config.toml
n_layer = 14
d_model = 192
head_dim = 64
qk_norm = false
attn_scale = 0.125
tie_embeddings = true
init_std_o = 0.00441
init_std_down = 0.00441
lr_mult_o = 2.0
lr_head = 0.00407
schedule = "wsd"
decay_fraction = 0.631
seq_len = 512
steps = 9919
MLP neurons of a small language model. Each row is named by its layer, matrix (gate and up: input weights) and neuron, and shows model dimensions 0-191. Each number is 500 + 40 x the weight over its row's rms, rounded and kept within 0 to 999. Numbers have three digits each. A neuron's up and down rows have the sign that makes its largest values positive.
After each neuron's rows, "fires in" lists the words (lower case) most often at its 100 highest values on Wikipedia text that the model never trained on.

L2.gate265:595547541515414515499494457468540522482452580481504491503528505480530472468457588561541485496448461490492402456490485562539501467500477541466539455505526498532502512464527459456464413414480542462460539441540598549477499477463582504476495475467486454451492529469525615531575487527513430511498484488580533494471538517436537520493482495535534531542483493526532444467432522492477567555569542503493525466435485555472477473498469512472512427508498505466439539443456495516514512493506461493551556459542511451531461468447503441512517526455414476482449509522442517482521588477472491511
L2.up265:517530541509570530488478422440492512510519529449481454475488478468491475527523473464460503508525496504506520523543510488495588488532499547418474506468600551519525496506483527518499552406474535453509568501536507508469541491502470539479479472533444469415459497413592527485560550547526548433492488478546437539483505442459476571439476591515473485505460515479445558506415527434472514591496532428460483507507536523544564506490599513462525529502423482484448540507467522541461559458504509536474473495532554508434503509513530440514543518459551443448523541516522512472451485580506513429
fires in: "year", "but", "years", "days"

L6.gate62:489500522526512430538501504509488535469543555478549456500498451485421501433554489501476506493554553465559511536500483471444530458526587483529520488537506512500529495561486440448489460601469464487528537469597506465433511524445532521560534560443482488539549499476475473542440556471530479437513479517530477545574463483459476492501541551513499461500517513514534500439484495436530501559545529446530579503500477566430498454517465494533520528447516475495498492544507561475484438551542477553475554458477471475639497544445546521481522484565478487511620481569524540463511448422472499478
L6.up62:450513508451535554431492537536497511475496514457581508448509474523546529440522505448492546509505537482527498459549578480530472447432549492524480559500515554450568458524501520504437405593461533542541518539508531579510497542481487506533478528453516515534502503469449467559546450544491529532496468510533484545536510530511564479442520544513453508444554556534466480544475493489480530588574512472472529571564491511490487463518505554416421466460501437531505548425424455530480488541519435520515492457427545515474500474555527446477515543505512521484476618580555498450472522469501492518
fires in: "the", "a"

L5.gate751:565467490535519475521476462490546529569410509576538515457524514481522462560443468558449574546504475482503513515481441579460505579480446424483556520499499476449511517483512459495506518443470515481510504437489522470485500564405502465502465531494446562459454476464488512483451496468486476532512486486496426576550525538549536518547510516483434546545444467448522465573463531480532516561471516461530517543555482474506470456496516478429468500478541509552563559487444485472543475536409518565506526464497550455516495523512512464523478521499497451531564502440538514514482484491351407550
L5.up751:506467511485535438423472440549539461545448449507521567442429516524473446486435477468466565555453558454486473542517490479500524479553447449489465480513491509473468517527558451534505524415479501509497497495496448492529548579491411573461482459480558476518490526527492479499487504536489534614489510459489467530555549549510513560471500551536499563475571484478521512520528484530400499486498529478550485481482528510553579489485490485460461502515518499463564468469478509612565489559550537467398511455475496487518506443485514469525474523475525472525516470397498553543525559447464423439
fires in: "at", "in", "for"

L6.gate593:504475420443450500473495476536497472473486513508578471472513489476520509492547531487462548476494561519485499520538531481409446489527496420491478474527486464545550528528532528571475453409527461561532508455424537500474532518518537484508474469541548475539511470508494544475408425573501514530520602455474518506533476461481472521456472427483484512456453574518470494494530548531488498592554475530545422512467471423470426450507536540471494482480527512557525562508421511540523544447569536540383507493490389527521527518555571463509516478536479505559497501518480503504449567497520519515
L6.up593:486527490533470548461537449520512515509465489532495508432456499464466513509566485525432541525477543537492457505498533465514526478507561511427500469505471495509555538481491487469473541523498454541531497553491483516590521517508530474494481462507558466570431474526409483533459483566547570534485514531407537515532511497494540551488554475568457496495542500477459498462622497562439498596530472484563442489491547445471425505511465482525574457438562488502539522474404532558508494468546559540526484416535513472514481503436548614537568503509544461569525526491472535447522513483491508550
fires in: "are", "were", "two", "all", "four"

L3.gate669:448512550501471559489521534464541416502539416562487520502466488463509490514514477547504429449484511525411496522497465487479523519430493494450533550471415444481543568431513545430612551539461499509506379494488537521442453582511477530487554453525507521480493544503569434551531499524499487521449465565535450457416511520512578572584520529517465449491486517489536534486582543427511463495555548541449469460474414525545520484497532523490477458495457543490556491550500564496504513502485491533517530487523577503516485546544504482514488435510488471457536508540466523495475525509536485493
L3.up669:476558492535497499477471484444555434538455539438538511510462551571438466511477470481485499427530474512467510560418493548490574514484538507515458513470502458568520528548601548421468510504473530462450500483495486410487477511574488533493562494501538520547537513507543574508569488498506491510520462541559507457547484542486480484543512453516530420471492482538516527496448533498478479462536512532398547454491494535560520449475558495507439474493480563508483487524566565535542464467415498467519532525564541422496482512478492514523484492469438476473587483567522475497451567405551435453
fires in: "by", "to", "than", "over", "with", "world"

L2.gate670:505482474479487485462507539480470486520487530490497521474467492545483467536503486537512426451476591476509508533541517544508538440475544477475476484453484515493615529483439515514517461520515481445537482516536518437571426572514535467578511538514546516503422457482518462549538461460525541516526469569544516506473537578456488505505538430412568447427436564567529498488474436497505474534515531571508534525483557521510536503449520531545427475490550537446442442548529475486472423516512544512533490517519493451540504521483527513478487500505425440385571486596496475509506508418501463441
L2.up670:558485484468457499481525503428485468472526469491472547531460550491440494541477511473482438471489575452513547510460586492468518471469539479502459497490412525451554469528470456446493521548524493458476468502393481387480462545478560484550508529484514536509493536458491473502532492528472512550531503491569519583510582506447497540488574473499522466453421497470457556481502494468452498511523520539465530540488568501555524483462490523471435535534576522461503471542559440519486490491498586507561467479528467470574560488485490463499460489485501543408550391573459579525495514429482454472
fires in: "for", "to", "with", "against", "by"

L2.gate47:509483543470528482493530503446538441497476524461552495526378512476496494513584532468439465482504497530490546457576571489519458511404549482475516524575532497539504473454454542503488523457538512515515523557540567443550548475478451459498498480479447471465494572587522507514521484459414571481497560499417480454516560439519512531543451383535493588464447565474477447505568538568557532494486521471551509479506483502486531524471525452542574507500438542493498497521472522528484534471426483493450529517520539486535531507488441494456429473542417458503510518487469517469539547486461532499
L2.up47:506498496544525397514516516486437526565440519513482475510446515556506491468565459496417508551518509487563528499484474473435472480484541476430525493549500496588475481477438580472472546531494529598498465563548529547479541496444527527540470488486418541481543462527448477530527443452535418523468496472459463491504519443529484540555506469529449512545518517450460479513582500482500483546546488512515478494513511578511421472480455457520486547533432459492519524591521484520535451435418456524430543544557546524578571493517499489504527536471464469497473510447441501456522496448417456488
fires in: "john", "of", "william", "species", "preceded"

L3.gate635:467609474552517472541487542502523457442472541495483498540520547471534477472511479555426520426516519500535462482463444482514501468510470436506455540485547540518518511490523525501496484459484444509545502509432478499529499581517529488536495555487523500549455557489456465491441463452441442488508442532474529542504460490590526532485556461520529557476507556513559452511512504476536539465547476506431473546519557482589484485544447512531403366508487514546499543533530399465507498560521422426456519496507537587560533488446530488450502446460541471571531522496505538444530523476459547486
L3.up635:521495460525480465592447502514435430448473493537478567547587496529521485427507460509509472455532527566516474524480443499466503526501550460505451483463533515568533505482474454486470442543487476481529512502452501492483474557494526403481467422462495534510437407503484487518451487518545565465572472476476475478425524500511510451459499521487469466508489548529515579543480529523533503467512532558461465527492512510486409507493532538482520536464523451483546456484538476493526477521553458531478442493414444511514595492534571496525467458447504548590508528586560526407563510573505576470
fires in: "are", "of", "served", "contains", "has", "were"

L5.gate448:517500578504479580513543564518453470448480496542502497443463521567469483507534480482454443482501514493511527489469440426519459594535492486489512395556521433516564492465526423385457478433528492479474521463463562477493524489554558547557444546509484487542546511518489410491521458498515564539563506458470432481564462526526509529497504518532490521473484548406502495513504547486547462510512580539446510516466531560536510510470485496419465541523518539428539492410481506534520457528511519420576551515518478509533519498544496556486483413484552527532488487531501520458427510487498478460
L5.up448:442519537461458496500523535494509501532533545516444521513504537520508471535562536484515556407500541557544450579480528459513530547514531398448499448482498536517519435580534489556508486524455506529534402548518476546508550512475451390502531495560456521504511496524475546562531537481455502496550543447433453474488540486476539586496510540510528516542488537513500461521524488537513503481521492540562467517515523569504514486504431369514498453482560477560502469436514552520524535487542491444483406518469485505509455469496464517425525449567501477513452495436504416457524527452423516449
fires in: "its", "an", "their", "s"

L6.gate441:492482548484424448499475429501453416531498468466532504500442537570462523547495463501527533523551506502507525429505500459559453524481541467481492546519480527556478483527536470474538471497484543541444546555424592513519415553529446498482543473505512591489447471505474432493499533472509563519444494492436511552544470430519496484517525481471546599514594457526542582522553478484443486582437495498513489474451527531455527534492489511514525532583527489499504543451501479562540522447498456502492437456486443518581504495466530539525516459545498484605465503464454493424523478478455482556
L6.up441:399498435551486516439574476463472409582520457513483502561457458546526433463538477474544508523488456478500509526470471490496500449591526475469508509544432487526473508543527455467471485539573535466518448491502471477495499503545514496485495499488498516484481535553456515515490526490448497523477505489471488488482538459480476529515467446582569569464491562489450573484525590515487569458506543607495476530524581413553466503498449452489504438579441548465485506445542543479523575527519548515498543505461578419462487497559523458453540498556516541505548488510556488505535473521515424455
fires in: "has", "also", "have", "consists", "only"

L4.gate680:548447513482491553428560484529496510469503511519493542422551523470457484583474548394455484525503554500411509419534550505539470503456517475557417494550467569518542491530459519506494512520508531502542517398494530459586581462503448477501510537490529463538511485529485626530523501505436474527450506488523447423537478503529510475457535435421563539515556504525448490506497517577487553503556501465447441583490508516563512517526501452473483498501532509526536496542456515541560466469529459544491484541487505499482569416514479519471460516543489484488471518604476480476469472498532453507
L4.up680:480440497479419477470398540496557556474484507503445551468507497518529514536458529455427517503487520489514481498506462520530498518460491538459459565540483595482495493521585496481423494507500506489538502454499443494502532435506493459445510485545437485573422502546445532492461526514459525568462458521527468461497461449458503465448504494434542513508468509479500535501478482488518556457523556508428425507445464479490490575518458389467532468526520549495476560555458518476598471492513469528502437548468471440552535489509501535405389518595513511500435558553531479512550499486528495477
fires in: "was", "be", "being"

L3.gate703:484443505474477481486532431543481505529478535522555545451460520534447402489502440534467433413537545475530503545409519471488482515529521549480530470552492519476576563500488508500436469441465514529410533431463517509516500481510499482414490553563537558481499531452490498515464488491517601503537463511451527500514558371475542485445496473541549414518443587515517490463584486483541537511541490541477518462590476480502538492455513573518501490527505453534486451497509454451466589522511533516460476524501466492497517555454479570462494478476481505515520525527480482474440546475517589530
L3.up703:505495505453564521436511448534537478526474531475528542523483482532475474484563416529485504495498495489545505613449472416491514500524571487480518520530491504414532540500544502508446565455477534601519610439497485448589524575453581532454530541594434499520505500535498487502447501466536582543481497498420496461549545436459544541413473473567496515525484493516501495509550562482462531449520465506536499542544468517480530516517489566560499530521489471521522512483489520526508542488532482472459388539521497481527473475548512490561473472540456492557487470515556518483485492427482571525
fires in: "three", "two", "four", "of", "several"

L4.gate322:430497422485495446508486514507504505501493498474515499560444498462514452522539473492532475521482403492472523521426448481520413474510583458471499472469447525497517451464496446459490424467525547450471519461563512507501566541389517512510465541479502509460494498431460545538465486497413485537468510438441497524456490534439449466518463470549460537455503535522551430496514423451498519534483553466440531517503510484543518489507468461523512471521488499600513470519412494491454503448549440484571502539431484467540509512449513608475507484485490506505480486513449435397537411437459526514
L4.up322:557462483536490501479579497529505521485421533479502525499471492465566457483497389497458452497460476525514551477504534427564516528497471500511483525468449494569568531487486525461517449465498541524451524500517491512567543486489450527455492564499465491528546440541412481461480494531545477485461505546469441536472519454507474495514456579538524451557462548427561472469487447568527511548458612475503591506446517492534520584498465528490523489534529478537522552449451557569552550528486471518513462524488426539513515502438479486439496532539535530529426434524459443446580468527446476528
fires in: "who", "which", "had", "of"

L7.gate271:483505466483473547526528524475560507584508524503499479435501535498515433511466504526541415509536597482487440537487430506504572475553435454503531509523451513469527471502478428516533505452488575503534558414494544476525486469472454461553479563580502434542528509517507457512507550532461571532504453478451442552485465470520585494505525497405457506486498546499464453499467569488523475501597571528434497571478490472458499471494491525497537481462543534477540482573452531434496480451467586548534499515557509442506461539467511534539552447532452433436522522476499518526531472456522564475
L7.up271:496478518569536470535514529496513596486478471494533499501559547512469480505440489523510534541464484545474574519450494513459485495446527497550491541491498464539544464535470483476468473558478581565449480454432439442471431546510484477483511555532489620485521508562492473461492579548551460453533433450534430489465593513551564512493516485553484534486439518542474461525390442506510520638496504550502519542536506523517487502482496455525481453456477448515559550464518492473497522459485458555464521448482517484515514466592470478549476386515469459541475524495519491499518508499538514541
fires in: "is", "been", "was", "at", "nigerian", "to"

L2.gate381:431557507503414561466534468511515528482473582517478540531531473518476444547499509432555433506485457455482531414466511486503455472511460527481477534470529510474544474489509540470588504579470457478545419432550473500559529540414458454567474555543484470541531558502501549593486503498501456458532444469460505468516525519474537476491521495536559571518515516474518492490556457523540550485522547487404541479480506487518462518571398439505477473474527496472538475533484519507487467391430469561495530532479515494541449468472531536421527441490428476532490526545539452487467484504459478533
L2.up381:553473546519456467487436543508458488468479482505444519513492532511462477482473491477549484478491434367527561491517581478437557486500470474485517546492444473456496499495494528545484491536513564599416517488444475494501501536534515489571480436465511468520610498464485466493547569517472468508411453514456515523537443474529573459462454464497576589494490496543490494480459535499481531484422481475465414493478438462533466495577448471469531469493491492502560563474475485536510544512564508567482462450514403509490454497459573439517438479510468486437524503499496521532507480466561515450
fires in: "be", "bbc", "where"

L4.gate241:454544455459506518531497480476518452493477445417465533561469506531573514513549503529464514433423531497533493536500478468503511455550518448468414535474411462501463459451513495564554482486426528445454548525427483545518487539462450484480484482515477491552469482509534525619536446452444389513523546469498462479497515571563513551447525503532458555511563430508502459504446487489468523503479488439478471509541526522552499515506498474466442458511500528475467460428465537448492440507421497459453502467436545450530488489518460502586459531467459550453545526465492474498409502486560465518
L4.up241:542496458529530429554510482468479502567513549482523505553472514537505496522457545488481472516485502507478474428446439476489569494565465419525477446553434480526532492538504467475530460519401486536531502453534501475436495536560518477455516508491549519504542515487486389534540455461439459504420485503529461474551479527509473457546475540479413525490550503561468454431500480550571448532563436444519492520534502520460497446482563438511489479516488447528566539485393502532508454500513497513418461526538495426486524462505526506528479403460434505495393516506540504473511555508537512567
fires in: "at", "of", "near"

L5.gate636:509533531465437433446549616505543482529496473495508478436473517439490499550475527492518501486514545503437501507485515478467511522594566445451456510544461489487534488508496514477431437546523493494494558495449427376513501493488489514430527554538519381460500446588552547455461452528455510551481502521515449488522520470482542530565513405512526522528477516466446450523529482500519428515499517520465481465517526587524495511488495505514477473459521498478548482529442580493533554536515514515453419582563480562483423504473523464445521495456573506490448461495551493484560478465507507492
L5.up636:516513522523464439520423551527505522447438524471490426555524529511527429514470508472470568464529484521547501518494582485575435526475518460415543405515496486488426460550455485534513544506465477528528515503534470478448562526507415487466514510485499510529501484487471501514443550475517537589447430509498440480545443502492491534476565542521489509553477507449551568516527570584450439553477505540472511470494520539544437490471535518506586459505577463512468545480451484545477579441473454490482503473492482505578535497462500525491506522506527439490545478428522450449580522528554508577
fires in: "was", "et", "were"

L2.gate685:515534469496538520462501502469512596508464540488519527539501531549461430481443560581499444530469583428483484505386520496463554494449477510446498527475482484469463427509513528509479516373404540531537535495510550523437564456436546446499515528542530512497416513498545473494473562560502491474537464400502501526582541442483483505453447452520528509537455562471556512502494465481520583513482497468449445512508505459483466467549519479507495470525486489514470499523516482514462491423541487534467446559527504511464423535500486447516472445457506460492462462528538451524512479454490566419
L2.up685:522507566502530469579468491372504491528484542466483415466524471528468428509470530549449505559503510479508495482524500563515451530540485524491471476527475557550522492493496488519557487487465556554559482481495593464509485418459529502540541520481499488432503462465601521538524501527485517472523469435514467464571407534529459525491467540499444488542525505517463491512390512485515448502491566499495477591478516437538566525533536485502452478524515441441470517455575465480466477500502559510513523517524422482500535537521555490473539469412447413488601457489531444549482528512526497536
fires in: "to", "year", "and", "years"

L3.gate464:506503534515565499537460478529525472482513549487521440490408490522457484516519512503441440512475521534536561503549481410585541487517568504452549391539489525458595552505518539540529472475465475442497469515541500526487460514490529536516532528552470495481481520485510518481460513454534475547513471432553466469465498488500508461601520501598493477509475540519553512512563479492581486593531489464536456485481533532525485509509482558356509493595500511492473438433482494508524557551493481513526474453524553488446528469613467471504507466477449538467482521459467535416483510535539491449
L3.up464:454445477529519488473460475435440458569496554468572513543515471565481451481466525478432552494502516480464448538510506506551467496538534529438524499503458569540514394460471493498458467501477510492512523490510520523483502532519537435452419553499531564480459498518445581602413515502459480529479523424511561429459533472491531580555529536531489476557488504457472440560426511510553476465463537497517472501519555536526472615511557434490503453462484461504480524429463528532518568539546527456506565479498532452468499502471487502535547521558424517526472541461521485534474534482477564473
fires in: "a", "an"

L3.gate417:414510573421420507488539505487475462522439509389532519546533414512473526504478514549450505511447530512516475557541481512590408516456554534438474500554456465499484412477452578507506477465528521514482490506514510493486511578557598444509470483502496585535445477539513484523482520453505521518496455476522486541426434520463478565533555519503434516454490576516577480443536559481418524533511451574521478465498493507524487493522508488500529464466453537480509503518501516524509580477537491442528589526447566500510470465532459529506533497438524561505497427491526540501508501539515498516
L3.up417:560449401496517511482556511545553540470472498525495534470579479461553484474491523526475489484499542491519503520438409466491545516503586515508491494479537463517492516446552470431436546526466596493495501459402488436462500524465536505496488499438519473582484480517501465479497491525517518519522533463534490505473548477494510551584591534527475495494480509528570476454499453440472475474520631451488556454483459578433455538515488456542522466543451459526529482500539455484545472499478474520410505457456514453518491501509511561525458472516499404560528445568538528567475544577508478511
fires in: "they", "has", "had", "their", "will", "would"

L3.gate57:448564507467500533493536541515509558534468484495540538459438553536422528411522383491535531492447536477526505491539495500527503478558494541402536514495513512430495500493429514531518461390493557503482509507513518444436542475550458513602501561576529471596455438511498538515526582480531576526494496491494525462548455501497499523437490482468515512431520445501607541483519481478526471566503555466481449502479539543473506427549477497456513505477496520446475508527497490548568505438498487482491473456501505533453523447522435456459509414486513501459451456492538475537516480538499579495
L3.up57:444491461479508513447515457538469471522485516492558522474461419433466481492492527477464497465502522530508476470531486470537478491529495540492574469501524477575458581469511444553469536525499570478515429418514464507489489563586487563493498453485483488586482478599480530519535508566462429563473562475485500492493563491493544604509550487568562505490489468509492573576544481470493474444495567443461426495453517568472513509542497484508505485551514505540410493482451512490475470547450482498597487501510512497505525544464511510538537437525509404514483488484559432486527534568548419506
fires in: "would", "its", "being", "was", "could", "their"

L2.gate642:463447449519478507554516489503443532551468559507526552510470494479511438513520450569526516495437469500524542509501506411566522536496510501487508557452443523508615504488516382515557518479526486443483492490478454538540531569479457511541527580486546491576506515423463499466462494470498440506475477447469455442560482541570474439575507424450495544401517498464540443436508493492500485537545528536504490494535505522525435503476565542496515489474516488555539440482449504499534475581541525510538519510540526479445414479455446439481507470467501426425489448454533537499494538483499466449
L2.up642:476416437508511482473501470517483483531471510509489512512488488490533492463510490483518493468487428496547502543483492409504480550461586415459513526464476484472537446509511437465516459522522460395451507431515431494507487526428518493442477512480506458558442532500481458506451486525490435476442495474468497461524482499531492458569471459530475490441509552418510411442452494521479481535538465433469500541532433497500415476425544492477475508500531489504535484428428467492512416552578468412450558466511531422511496459473440497482510440508498416465473468463486584496393480500491505507
fires in: "at"

L6.gate75:516545522470592489436495444467484382595623515510546495471512509504462493442573523484519534467537500492498519482486460522485517545477504469555479497454549427527473516478516550535459499443490604577465510498442519432452549480457512514495485523491430470455515534493507538474526563557558585465492495441520465537511529487461459528529503510483523516528476537495502465483503470479583484466435482500522462442577527506531525470532419499516563440490525485498470538494503597519499492527528525483553530473523480515523458516486512461487553489518549399509455477466522573516422440427497468553
L6.up75:480446432504501485558542502534543463527468528456423527548539535533518457534540438470501499572461581483424534585476471462502531506573453494467481479500475442446498482531441547484549448567444492528546536596524490544471557477463535497455469469460462503476503448535441450497414494508501520552438559536426504489440532483489476513491518476572502468575459448474461446495517510517466490552441494515510582503466494496505492576552446530459524552586526540489510496470537517491525508426473519572434461480484470475525547413546503514531503493515455548562467492543455493460539502504525545463
fires in: "of"

L4.gate727:510560610452497540479510527470520493453472559465467382456490517448493496483487510454518438465480525437538529561461498581472529527494481494519439506449542520541542436527489410506586475567513465560524613463570503489472470559482537498535550546512467504487530481455456508541458505518535507517574503503488504521540502508462494558481553519494478493511500482472540499461457526440520484587554550487447528460479508555454533531537493495482556542465493515523496443530502541509435461545526463531557446429499485488567536508496564473491571457479492516431520514569618499524460539483479483460
L4.up727:453484499447506573508503511490498534461555509547537477505468418502514470453525450480508489478518505423478520521463549511516514491441533491551497465493499511482496482526464451510395501506468491534519546507557447472483485503393501470478505520493462523483571504413504543488437486544486444486516490488471504460541538447445506427491470519529550480491628513487501443467498525454476422550500559429516527524609525553447498473496518492523525470431504516597471480537530505547462434579530513551445536459407477435599462517531513485460465470493503541465519519494579495500467532505491397474
fires in: "the", "it"

L3.gate442:462563482489555525536568457427518494469533514521473550504442471534450454555499460550592484525559542522484482497503485493481466498435502437455491525502462540493481512476450533447532416466483523576500535486523506519530478489482475504460532556478492475449514484596437554507463562580459548488500530497550481479492537520534490544480454541534553478541534468510518475485484557486474478468471487469452463469521489596493600530510504433535410531557600474490458490526486591476471449507504531508499525535413516528513485532545507548536515475546531519505462424479504410483463572486445521602
L3.up442:480413545514628500540521505470507528590521460531524574516465520474570484511526564471457554529501489500519513517443527505470469445505419493560484415516519445493445520440494430487528535519514508554555536471473542463498530460506473476500511579538545534524495515500532486466539515510448520550472447550458419497499491498539474484499493492608455538543515466486517531465495587420547544457561495524566535498464469468507535525422453447524505519553489532563473484491468501461468478508517488468522499495524529425475511457563558489511429538469492569500402540444526468493471511561478563546
fires in: "of", "from", "between", "off"

L3.gate517:499410461455527519445539540473471514479491493538542477452469486398477511458509491471519532477474487565468503448465430475522570497416497499504494549548518480479481604547560454486469537496522592478499544430451473478472506463506523521465472484470544560534540510562489531586556514480518517605429479476541476494451465434501514493485506514474538558504442535475503450542501510559491481514586477442466477519428522555469461491452449461484481482502529564522597526521437528406558546565548473469456494542513494452473549495452534536427464498464512554528481468495476556499526477525532504499
L3.up517:504478548475538540462491574476472544476478424528525502425467460438529550469470527484448447481544485544471530509422427452517578550465477526521447567500471488467463478520462457512471513423469555471543523510536474502485535510547514475434530505532590483503479500547448554583500558440460545562515494514558529478462438476519562544496496566512530505529511522514531480574494484562450499522534526461487449475455508521516452572456506458439552535497532505524596443477476527472557533551538500491468508493475428441469582563414523549447458556497533553548500476547474504470545486504524526524
fires in: "was"

L3.gate8:475513473467564513483528482460500470568504571577471498496499487535505476529437537467559470495517396464428472438501445443423486508486454453529493472518484480477516533497566622502529489517512543450514509456464546489519517546503480518490533532542513498485479484523550508484478518585563553472530531483399544524486547501489527569491547497562509524527478558530511502476577522381491422511557466535498572523527519465458498484575423510581470477502442507481491510532416449487507464498530431522418522521532553499484473509519481518512528476547489509580444537455516561502468554439532475504
L3.up8:578505512459535537450552471548523508500448577564547500431561509499458519516488566530428524531440565494456465487491462470580443514521517504507515467479462518483536437515492487612539401506516473473487513467537463557486459502478438469449497506521460548555442506549477525526443527501531513482514506502443483517568552498475562466500527491445470473490552470524540543481519444503487503545505565552481499466518432466452546514543451483467655474488545550475456466503533477462528483547513453438525518483485544505519591499464489534439535501505493489566447509520520417507465497442468521432
fires in: "two", "three", "four", "five", "high"

L3.gate426:393509507467472512491500478530471508481497426492425526519445562506418473535554453537486514547527475487516516522480522536483491565532526515501503439467495555482505489471480465507519500506524547528611466543490583506550516568491467560483486513514530490463480518498480502502472466522450540572486546507477503509410448523436473537464450438584497511545501511466551456520505484473566453524488547550457385461527522561512433470536546465435515485546497504534557499475495518580555527511477476550479508490427506428572522418545519480554532393521583588536467472520486505501491533514501474486
L3.up426:478469521451552529481455498523578467515466485535481474550506460537530540599526471473526496499465375442498538521541482504433410531457489488503530431456486531562475579515494490500561519487521475475482480529459479483550470521508514489584485456507539575633473467490524548425494513551479512493468522481507539553447517472494534522518550507523440525436503494434522536524521454523535475541455461548500548400544446485537466484542535477437501506525510502510530486514513581525498591492433555548516467488468459454520512504511492511404482450444472526460448487519496558501533467528526586465
fires in: "also", "even", "commonly", "often", "either"

L6.gate98:561485496486498568511502553554460396532514458447570545467449560518490538557525528460483485518526555468488500545514529507454438484537474557537504513462469479475495508442466533494563459497490489507397479511488499448539448451426536450502535511483512496521452503517467514464572496563510509448438512462452499487541483551513480461504483551383471496559532556500555507501535477580497461498496462457455509493551472455444436428502480531524559490511460516449552520444510504528526426451504611491494514498414552446483495444527500588500492539508568498526472533476522518439510425535481493427
L6.up98:468464452552479534533506492522459509443535525504515515458507439491498536485506551485540513584528538464551487570471472538539534522509477537566502479441469519490570576485524479524502545520522478420576390488425474492473488496497530450553496478549507494526550534477495515527558523504492464570509443535502482491454446547517470453563481509456510493410486535520453569523495531506466422474522535473470504563522369498470456501453413567447471530474464512501470514556461472519427471478510490452449535558502588477449504440479509586508531480484449475488428478583519451507483453484493452497
fires in: "utc", "at", "zone", "time", "hold", "silver"

L3.gate558:502508501511521580443459553476520524551486475459504547418529492579495429480462482530469478495510484495490509533505519525581540412464581540500518473549458472468504499512460481497524477535438473467514587497574556482496535556427499489513500490478564570540433482525533494508516537505436501542554504496551465470446447476481563465507469470593549453505537479575449486516433457531580536481512437473433481477483511527520554455515480490487550529403548538533488463527494451498554527551470428411504515512399438503541505509470534500493473521489526478446445482557488510523512465517556516426
L3.up558:473513530520453523373494534435576541538532496486564575486582495463489443507530537524437457458462452495433516568505537474511477467461543510472458474512506525438523488476515478467476490524486557479562476457590548498502479584485418508557475470521534487540435497540487507522500575477490461556542442461514504441488426501486506502520450465559564472512509509520453508581462519473449526495537550479488445469508439514551500514433441505477541483468501516505499458501532498474569523507514525443589500500495576491482526470578489575489538538530475549537405477540449512508467437457563513521
fires in: "was", "being", "a", "to"

L7.gate6:517423503527507525519486454481581551512533550471554522494510501562450447523437568492461449533556515480477566542502529416506508544431468453424504480531458527472544512572520515535483524502553490518458485506517537548457444457520585513521504528477506479443452513447478446490502460525524485490462541505421457480501515526458508471514559470473490583458506549558442470514489450437512511513512452489511445492479528550481525498498594544509447538533440475518523525503423488456554540497461535462505458521453558574450485509496496482452455502509513590475454575516509425458379558507525570475
L7.up6:492433461485504417487444500499556493458437564467565509466556482496459429430536514486464518467477569494516470494514536493494477485499536564469456536485438545509532488467519463514502515460507502466440487498499478539586460519479490477463527574533425558577470529534512534470410567489549576508527515508500505473442489458515534546552473579568536438475523546546500495476516542480527493459483473522491434557489555556524513514578561486503528444530526559503488521459527433489523453581521520575513538515458489543438497481547490481554456545507449561497550538529460534436399473505467496571
fires in: "a", "an", "one"

L3.gate232:477489515430459475459517495538450448484518483541522528484517452479463471579489504495500499534571442431510507472421482526529462437507507521518585555533422476579475512563518474494538485503555516524498488542478565560510504525497493556514466456533508491491439500509504528506512475502447533413497530518526555493470418461495508519474570435527504597509519451536580558504506439451517521547448566501520501495507525572524514511540513474458515519419494447543498451518488528568509537530462403545513489536440535451582466483498518503414503416526480484514527457518481578491528500592402489480
L3.up232:471485517452509526517582447504482425532544463535446524435519583436521548487418431545512499560558459522507508467433503482509474519508593489518521455504511487524460543552537458479515483552532515527420522514493492513531534525518512533427424464507526485505467507477536554477463556573484473459516552461468529504562501510463558527532556405527486561485560479467563496520530406513528487529440464457513570472541520525500486518522480452460507482519474515520543500486545560586541597515547417552489563483490535450489535502454537522447523439521487525594464532492456521474520465556494495536
fires in: "also", "often", "now", "previously", "only", "commonly"